config.toml
vocab_size = 25003
rope_fraction = 0.25
qk_norm = true
attn_scale = 0.125
optimizer = "adam_variant"
beta2 = 0.95
lr_head = 0.00774
max_seq_len = 512
train_tokens = 1379000000
max_steps = 11570
MLP neurons of a small language model. Each row is named by its layer, matrix (up: input weights) and neuron, and shows model dimensions 48-239. Each number is 128 + 24 x the weight over its row's rms, rounded and kept within 0 to 255. Numbers have three digits each.
Before each neuron's rows, "fires on" lists the tokens most often at its 100 highest values on Wikipedia text that the model never trained on.

fires on: "\n\n", " re", "\n", ")"
L8.up100:166156179144110170108141102092148154153110168151117156163128115129153071102086130128172150143121074095146174110102156155155090144142141109127109124095140120157147091151154145116121117135122155097119103113095111102093124097143129079114146164080110135138162146163086120124109152087133142169082130109113133104132157163162168150115094176151127101100099154139108143139125140139149147171119136116142148138166155142135124113103095160131139126090120125129131110166163115155122156122125168132129141139118129120149120101154109165083140124112101104117127153135103127133128148128120126086

fires on: " g", " | G", "- G", ", g", " and g", " of G"
L12.up124:127094148145160169088121091124172137129163115100119127130131070110098107093109150122187102093143146115115114136139125158126089137159100167134133145139133154130182110134142146095150180112155138094113125142151106118142133109122094135131111185107157159141113138146133133164148134105095133118145157143116116123109114116120173099132105100131122132118125118081124124130162137148158164096137121131126077130058088114123138088120107074157081149111148106104120124105158154129083134145113115108129101111171128130133084150143089098107122102172112096120141119094087112099145149154120090102

fires on: "\n\n", "\n"
L10.up960:154139151131106130140073107167086095117079130093094125146116087115124096070099111170159114137148140174127183132167120123111156138096120115150144117113093103105145123159144140111111109130154159068091124115130086098136143116106125110157133132110100142159114114102117103156147162139137140120138125089162187174112138111151145109151099096124096140135166118128139084166138139116128138173134158145125122152141125116140157103137177115116138167119119120134118122124131126113136118162090098090130109109159115131177131156134120148111120154123138121121149114109083121127119178148140120134

fires on: " | ", " =", " It", ", it", "It", "bour"
L4.up616:103124134161134124117167111119127115135174122139122087159107146115129101114133106162164151111105127160122152132127137136120164093146102111157113131097137183147126128126168139122104162137111143127124113135167077155140127108116116125132130081131105120155164137127105083133146125166149171155089165134120126120098102110137136135133073145114126129086155122105127140159095165158116154103134162121123175108157141144151160144121102138151089119102127101146141120135156082106103127136091116134118144087107040121128127132069131136142136153120132089160121119149147117140130153152181090100

fires on: "–", "-"
L2.up494:089133164128124123149130096130143148119127105152174100146136082149125120141104116097153146168127100125116129118159171149124173104132091124104116151107130119164107155137132121153097157093181131150135105143182127123114116130091152127128135131076125133119140134101148116100150180136103124129154145150094091100162114107142120134139175149134105121107115176125098141135169124146160140142122111112126089154111141127137137116144119101125174123112163162167102116158126115088084151123137101056165105137155138194128143105145129125109135155155129091108140152112123116169148138151199161129

fires on: "-", "–", "o", "hy", "so", "ime"
L2.up20:099135142101145161124124111116162120120107171124161099137135089113130129135082148113122121115129136128178086108133123131097085155115098117099118146117122113141141133157175146137166125082119130117144174142124126113122162156082153099129152114146083164125145125121123094134108110147111127122153115166113102100138099117092143123097101112143122129049102137099096116168117103142154143106115137097119116134127143157138166137131169065079117150128095143149115113086141122124118175121131111064123108126136161122121152088148162109114138168128127096163133124091131099105122154113162150152

fires on: "\n", "\n\n"
L16.up343:149093166112136147131128145159103095075099119093096140109142119113131113103135136150114147111157119165141120166124109140101180108122135118145137163112144105095147144144125138114140107094158112081118109135159113172138100087131105122128142136114112139143083116124106165178147153129123140144112090121115159167128200089153150111119106129076137122088163124143138114140131159131118134114143139102124119110113115095130138104146144149096125105102143167142089142132098116102131125133075114116108130144123080076170131103093106109156111155158172130101148079136112119149095164107103126116

fires on: "\n\n", "\n"
L10.up728:148136152109099129144091106162092103120099132117106114145108103092107101099102123173146141156153136176132168126155116130102167140097102110129152133105108115096162138158158147117116113117178154082099134122107106119111165105094137117124151152101107148150103104122107130164152156107140153137159130092154157170126144125151148114160109093115093131112164124129164105154155140124116127168132158130111104150122126099127178107138171098107108153116105101117092150130114106123120131162087120088127093133154122115167154115136134134107125133113142095103163104098079116127112154153150091151

fires on: "M", " | M", "- M", " of M", " and M", ": M"
L12.up459:165132128117100157119090128111165130086132091145130138174163110075119104128109144125167151137159140155157177180124108063124095131134111099147144145111124153101133080141150125113163131132113178127117120128176137115097094119127142142114171170138147149143157088145101135133133127128124114130143136141192125138108133181141118100117125121137135160129098112111173147105089127130115140142184143124107094138087091095127183139142109080145122153106109138144151105130071155134115121122141086113159111129148113124161088102167168099135141107111110124121143124176084094137102174155119151124

fires on: "–", " | ", ".", " A"
L13.up98:145139156086170144122132082115106109105071085149104177093139121115158183148133097153120080125119135165147119119110099128095124128098135118077153097128143125124120142140099122120127105125100099097127103120145146123132131080133115132131159147164091150162131135123072157112152114161118126146121144114132128127111113115168087155117130110129135166107109123153128141130122142118121154136083149133143099139090076132154113152206121164109132085123116085155116117144107143118169113148122116129103124132104123096127122163111143144118130138142096075139097112107157093118141111143151182123

fires on: " | ", "; ", "er (", "\" (", ": +", "- "
L16.up89:091112087126094079114116128151094123136090159126107158083125126151114163118101121129138115139129093095142126147119144187159119121131117109120164102110134096124118170157138157115124096173158168081109124151156143104082168120121100122114146087120154129111129170146122148122143124134120125141132107142096134124147165119104166120095123166139123132120109165107108132119151138124137140138102149128132085147116122139128184112141132170096113160118167120145130185107124167140148076133100161116153092075126125137143142115162132128141127138129146145147092102143141140127113149111150173120

fires on: " to ", " to", "–", "\n"
L4.up785:175126168128147141105110164122124116117141111132160137186136128141127139160150115128131140154143086087106163133127125095108117121137106156158155119132104115117150135093128136113144172138119113152109128133109129148087127177102131106148100139132105106133135128137064112103125170088091145125142126137134129073112097071135136137153159118088092182100117120153152152119139116121176146163171118120143138132113108135108155142154120108106112116127141107112138175157147106140162154137083137168131136132120134091148114154087127145092132156112153093086137137161097159097157153138154089116

fires on: " who", ", who", "|---|---|---|---|"
L2.up500:144124143156098144144143098142147159124141138097064139157092170073114091134144122126105124139108138119135122107110146113092153152151127153136136129141074162115131119181138171133132114119115168101139141146118160132128123133138135094115124113060109134078121101153118120135170113131143138134110125105141134117147129129106086149137083093083118096121153122142128133158098113149124133109113120141093106128106140149126106132093124106134081152101147121168122144146108148148106085168106131082110102122106105170131125149126184091145131146085139136151116103150063126154117132121129140151

fires on: "–", " | ", "-", " | −"
L15.up978:141142181092139142145120100129142112113126104116147146150105127103108130133108144118155129089114127162156158102118123163113141127127089150121185174109087119146171128145165150136156085162094130067156125125142093092124142100132119152111102119136119139167113206112142094129150126130121120101108156132137103093123089108168142104149101151151081173108105118135154138136162137159128135114119146108175101156079125134118128095172162120123128182140121113158119146143104132103147102114128157126108117117141126093110102156142090142140116171123156124135151159155104115147123129114145143153

fires on: "\n", "\n\n"
L16.up934:148143142110114164144128113183094104097085173139092137139091161120128081109134089202124137138146111164137196131150115114104170130144113169126163130108118126116129144186124115106145153147171149081162114120102113123104112087108107131137158153125136175138095129160100103154124182104141132147142121145146166120133144135156113103148128102114095163122139137160156123191140114140081133161108135145117106152122116115152154101117156102116114154122092134144113137156128093103134120123099098101102091171166131107149132128138119149132126114164148081107143072103113091168117127111136113130

fires on: " | ", "–", " his first", "\n"
L4.up949:116136127110154164149128138131110117085148095107129100151095109144121106142125106162088149157107103153193116144129148131069130122119093140160123156129112145114148112145165142120108154154124092128139114145160140115132117127127117130095138087106139088144114145077127134113099153120133154131092137128156128098134097091109160113129144142112089151110121120125128147135186138137136146119140181091122134137127158164106154132164136137161087097150112076217129141128116117121173113144070092142155137143173105130139115124135173145129129134124146076114141099168124173108126141121161120130

fires on: " O", "O", "–", " | O"
L4.up620:154144141088134137125106121125128136119130118125161145121136069141129142137121149130142124155150113113151143125131158150058152147127142126103155142110091158112140160122136101102122084099135147116097103152131141127139136127105177086155099166105147105108108125103167146096121162140146102100159137134102086140099082095101122113155157124081108114094123144109129112111129136124098142122158083164133098155109120104139121145096163126131118131138128115112108153155137101109151116127122102093096071167180116166120151146135165121135135167156108101151127115150122120133151155120155144134

fires on: "–", "on", "ic", "or", "an", "un"
L2.up635:097131089121156116138131101156109154088090092138164130074124137133104120123140135088120126112109194134124167128112148127128149131130130148120157119119176119199128138119112141122083159094131117114141111127103151126051126102143160175105113132061109121092131138148111175139142154133138149156117138165148140155119137092135155122087161147117112105130144124083130131144151106158130136118151137105140112140150140155127149128144138181130104118085131154121097094115124140119151130097128091094170083138121130133112124117102149142099124169098114128128128120161120102160107135132140139092

fires on: "; ", " |", " | ", "1", "\n", "-"
L8.up516:144142121115092145094141095119135130068152161109088108159122126155152109174109123135126136165144148114105116129149119112116113159136110141119129123160140126161174115194172122141151147082152164168131120119150103117113160166147150079116168155123092145126124150125139120115139092143105135117183159106145128097126126158107133134139113117103110099163148092142129138111119110135132144101177118117105124142145132126057127101129107154176161120114118143134126132141100141155155151090113147103102079096139097135122121078110155138133123163060092122093139092101122135105139145131101144115

fires on: "d", " &", "ow", " and ", " from"
L2.up619:187109118152110137145123142133107146104131165095132115133140172129112118133131132153121102084132150121117122088112138145132146149086106125116104158107135116100130149097160146117147130118202134074104115107141109132130146141117087083126124135137126127126183132143118145130091111097081147126093167111107137107174093129136127165164115118128120110145152114157123155084130171119137148182111119122117100138144159142145127135126091103147128133119152188130152124106127143119147137137107179103135113145127116123121129128118152149085128122090134101123149071096070123153117109124125097100

fires on: " of M", "- M", " | M", ": M", " the m", "M"
L4.up369:143160138155177140139077125154157124158136121128174102150135144082108121137127105106133108098136139167121102106118128092140085142101132101182179127148129172100126108146159125098131119069120153137129124116107142120125136100138163102091154141128134102132119092170077155170132155123094130125132178142174122162099162136129120138072117144138125148150128115101178157130125100155129158177149116101110113134131094118144197127160115111141111140120118169159142133104138065111149132126170111109121115130126106127167064127168158114141126105154117133149114122166098086138132153164128155124

fires on: ".", " | ", "\n\n"
L10.up566:081127104170124138139113093153075117147093120113151120147121125125119141104124092123123132104161132111126121119115135122121112107117145139167206115120118118153161156158135109119136089160103163130153080107139101123088178095122122117142122107102093136126193152130066158135137094097120147116123140152120136134159122097165109117086120077128158124101114135125115125121148165112102142131110157133110134104137088123147144124098106134112128137120130158120093147145137168093162152090132116161136119173089088098141049142126119084143128095127105124134105132110165151130138142157139200094

fires on: "\n", ", d"
L4.up422:176132114117102133089155114099129120111120105137133124163163126151126136099099109127177123140146072161154167141171122126162160149156116121144132156078168126116140126123141143110134178121155108123089070131119133106101136127120153120108126128081142152100130132136062138114170091108097122151153160146114140083133112157107144123157123133160101104147143130126129168103134153143108154116126126120103144115146139121070125136182085158101133138149174144121118160157120142132137143076133141153145069155107130093154114086118107154140122135122110129085092124116118164131146152151107122140

fires on: " all", "3", " All", "1", " | All"
L13.up415:154146154128160144148113116130134157112122134116105120117111090118163110159145139176113129119146146134100094113109119126102142073122138151117115175112152112089146126123142095079167114147141153132145135121121153109117146107073137180098127110111076135122131113129129118149126150140141110144137154160138129149085133112131175157138109117151137112109165141144111122134101105132142144155118132108159141136143131126098115119139170074108107107118134142127147102126140105133111130153124144103151135117089123102089155164055139142128132102134113103094090117129166095144039137171168134141

fires on: ",", "–", ":", "  -", "-", "."
L16.up205:146138168128124140118093077120124149093108133129131100128119114150186137146114136151138100116126159112164173083133101155137152154111107155076164132137114131106162131132105130157101086131138138118135115146199191139144114127089161136134147152090092134125152118160112163129141098154117121120123153115147131104137149117165120136148135096105106107118132075113099147145157115113148132119144165116096135135136121165122129109151135120133084091123128153127081099163131134116154168139097134112140089127131122123120100140111132174124119148103132144158101122133122143173164157164127134158

fires on: "2", " | ", "; ", ".", "–", "-"
L16.up1006:118136090145133123106120098116098120104098125151102127116083131118157103116164089140106106125147092090138155103148177112120147133085125132133154078148125131124124141175093124122136132147095129098126138093118130100097107163137118111117140123139139137129121077116125140156199147106163126118145148179115124131129157123120126104072165112099110176114149134173132112108112108125096144125157113108129115156127150153115187076138130149121144133145110123140123133103111130139118134182045152127135085105131083151138108110159069111134136121158144126131109125086130070112091146120148113131

fires on: "–", "-", " age of "
L2.up650:115133122138089095136092086124114140129118083137131090120090164094104120107106111112123140116121135129136091148168142126128160149119149122155121132132092159138080118110124125194094190122142100160089128103151134068144144153122116120128106159100156089091150116123099079140141143100086142115160143137147075153125133152117152097143108126105158116135160107126119114168183120157106145094137141107119120158123128161162156098150129152116155150112133132131119124138137125090147141124073067092141103130149097145117072072098150148094131117119175109119152116109124147113105135107178098133

fires on: "–", " to "
L4.up60:163106115152131147120125098161134140114135164150188134156124106129154128064129098125106151097146140119127140118156188153135132128128142122150129108154134135144119170128154154145173105118185122135127085157138106086136171121145130147129121109126122094119122098165110127149098115125126146151101110121102101131158138118106132102136151163092102138162119173089117180121158120163122137140167137160094129155114144107127178144136109137165121100095195131144102130129103108100121106116137113067130120117117146149129116161140164138108141142089134104161095114145109115130092149145143179117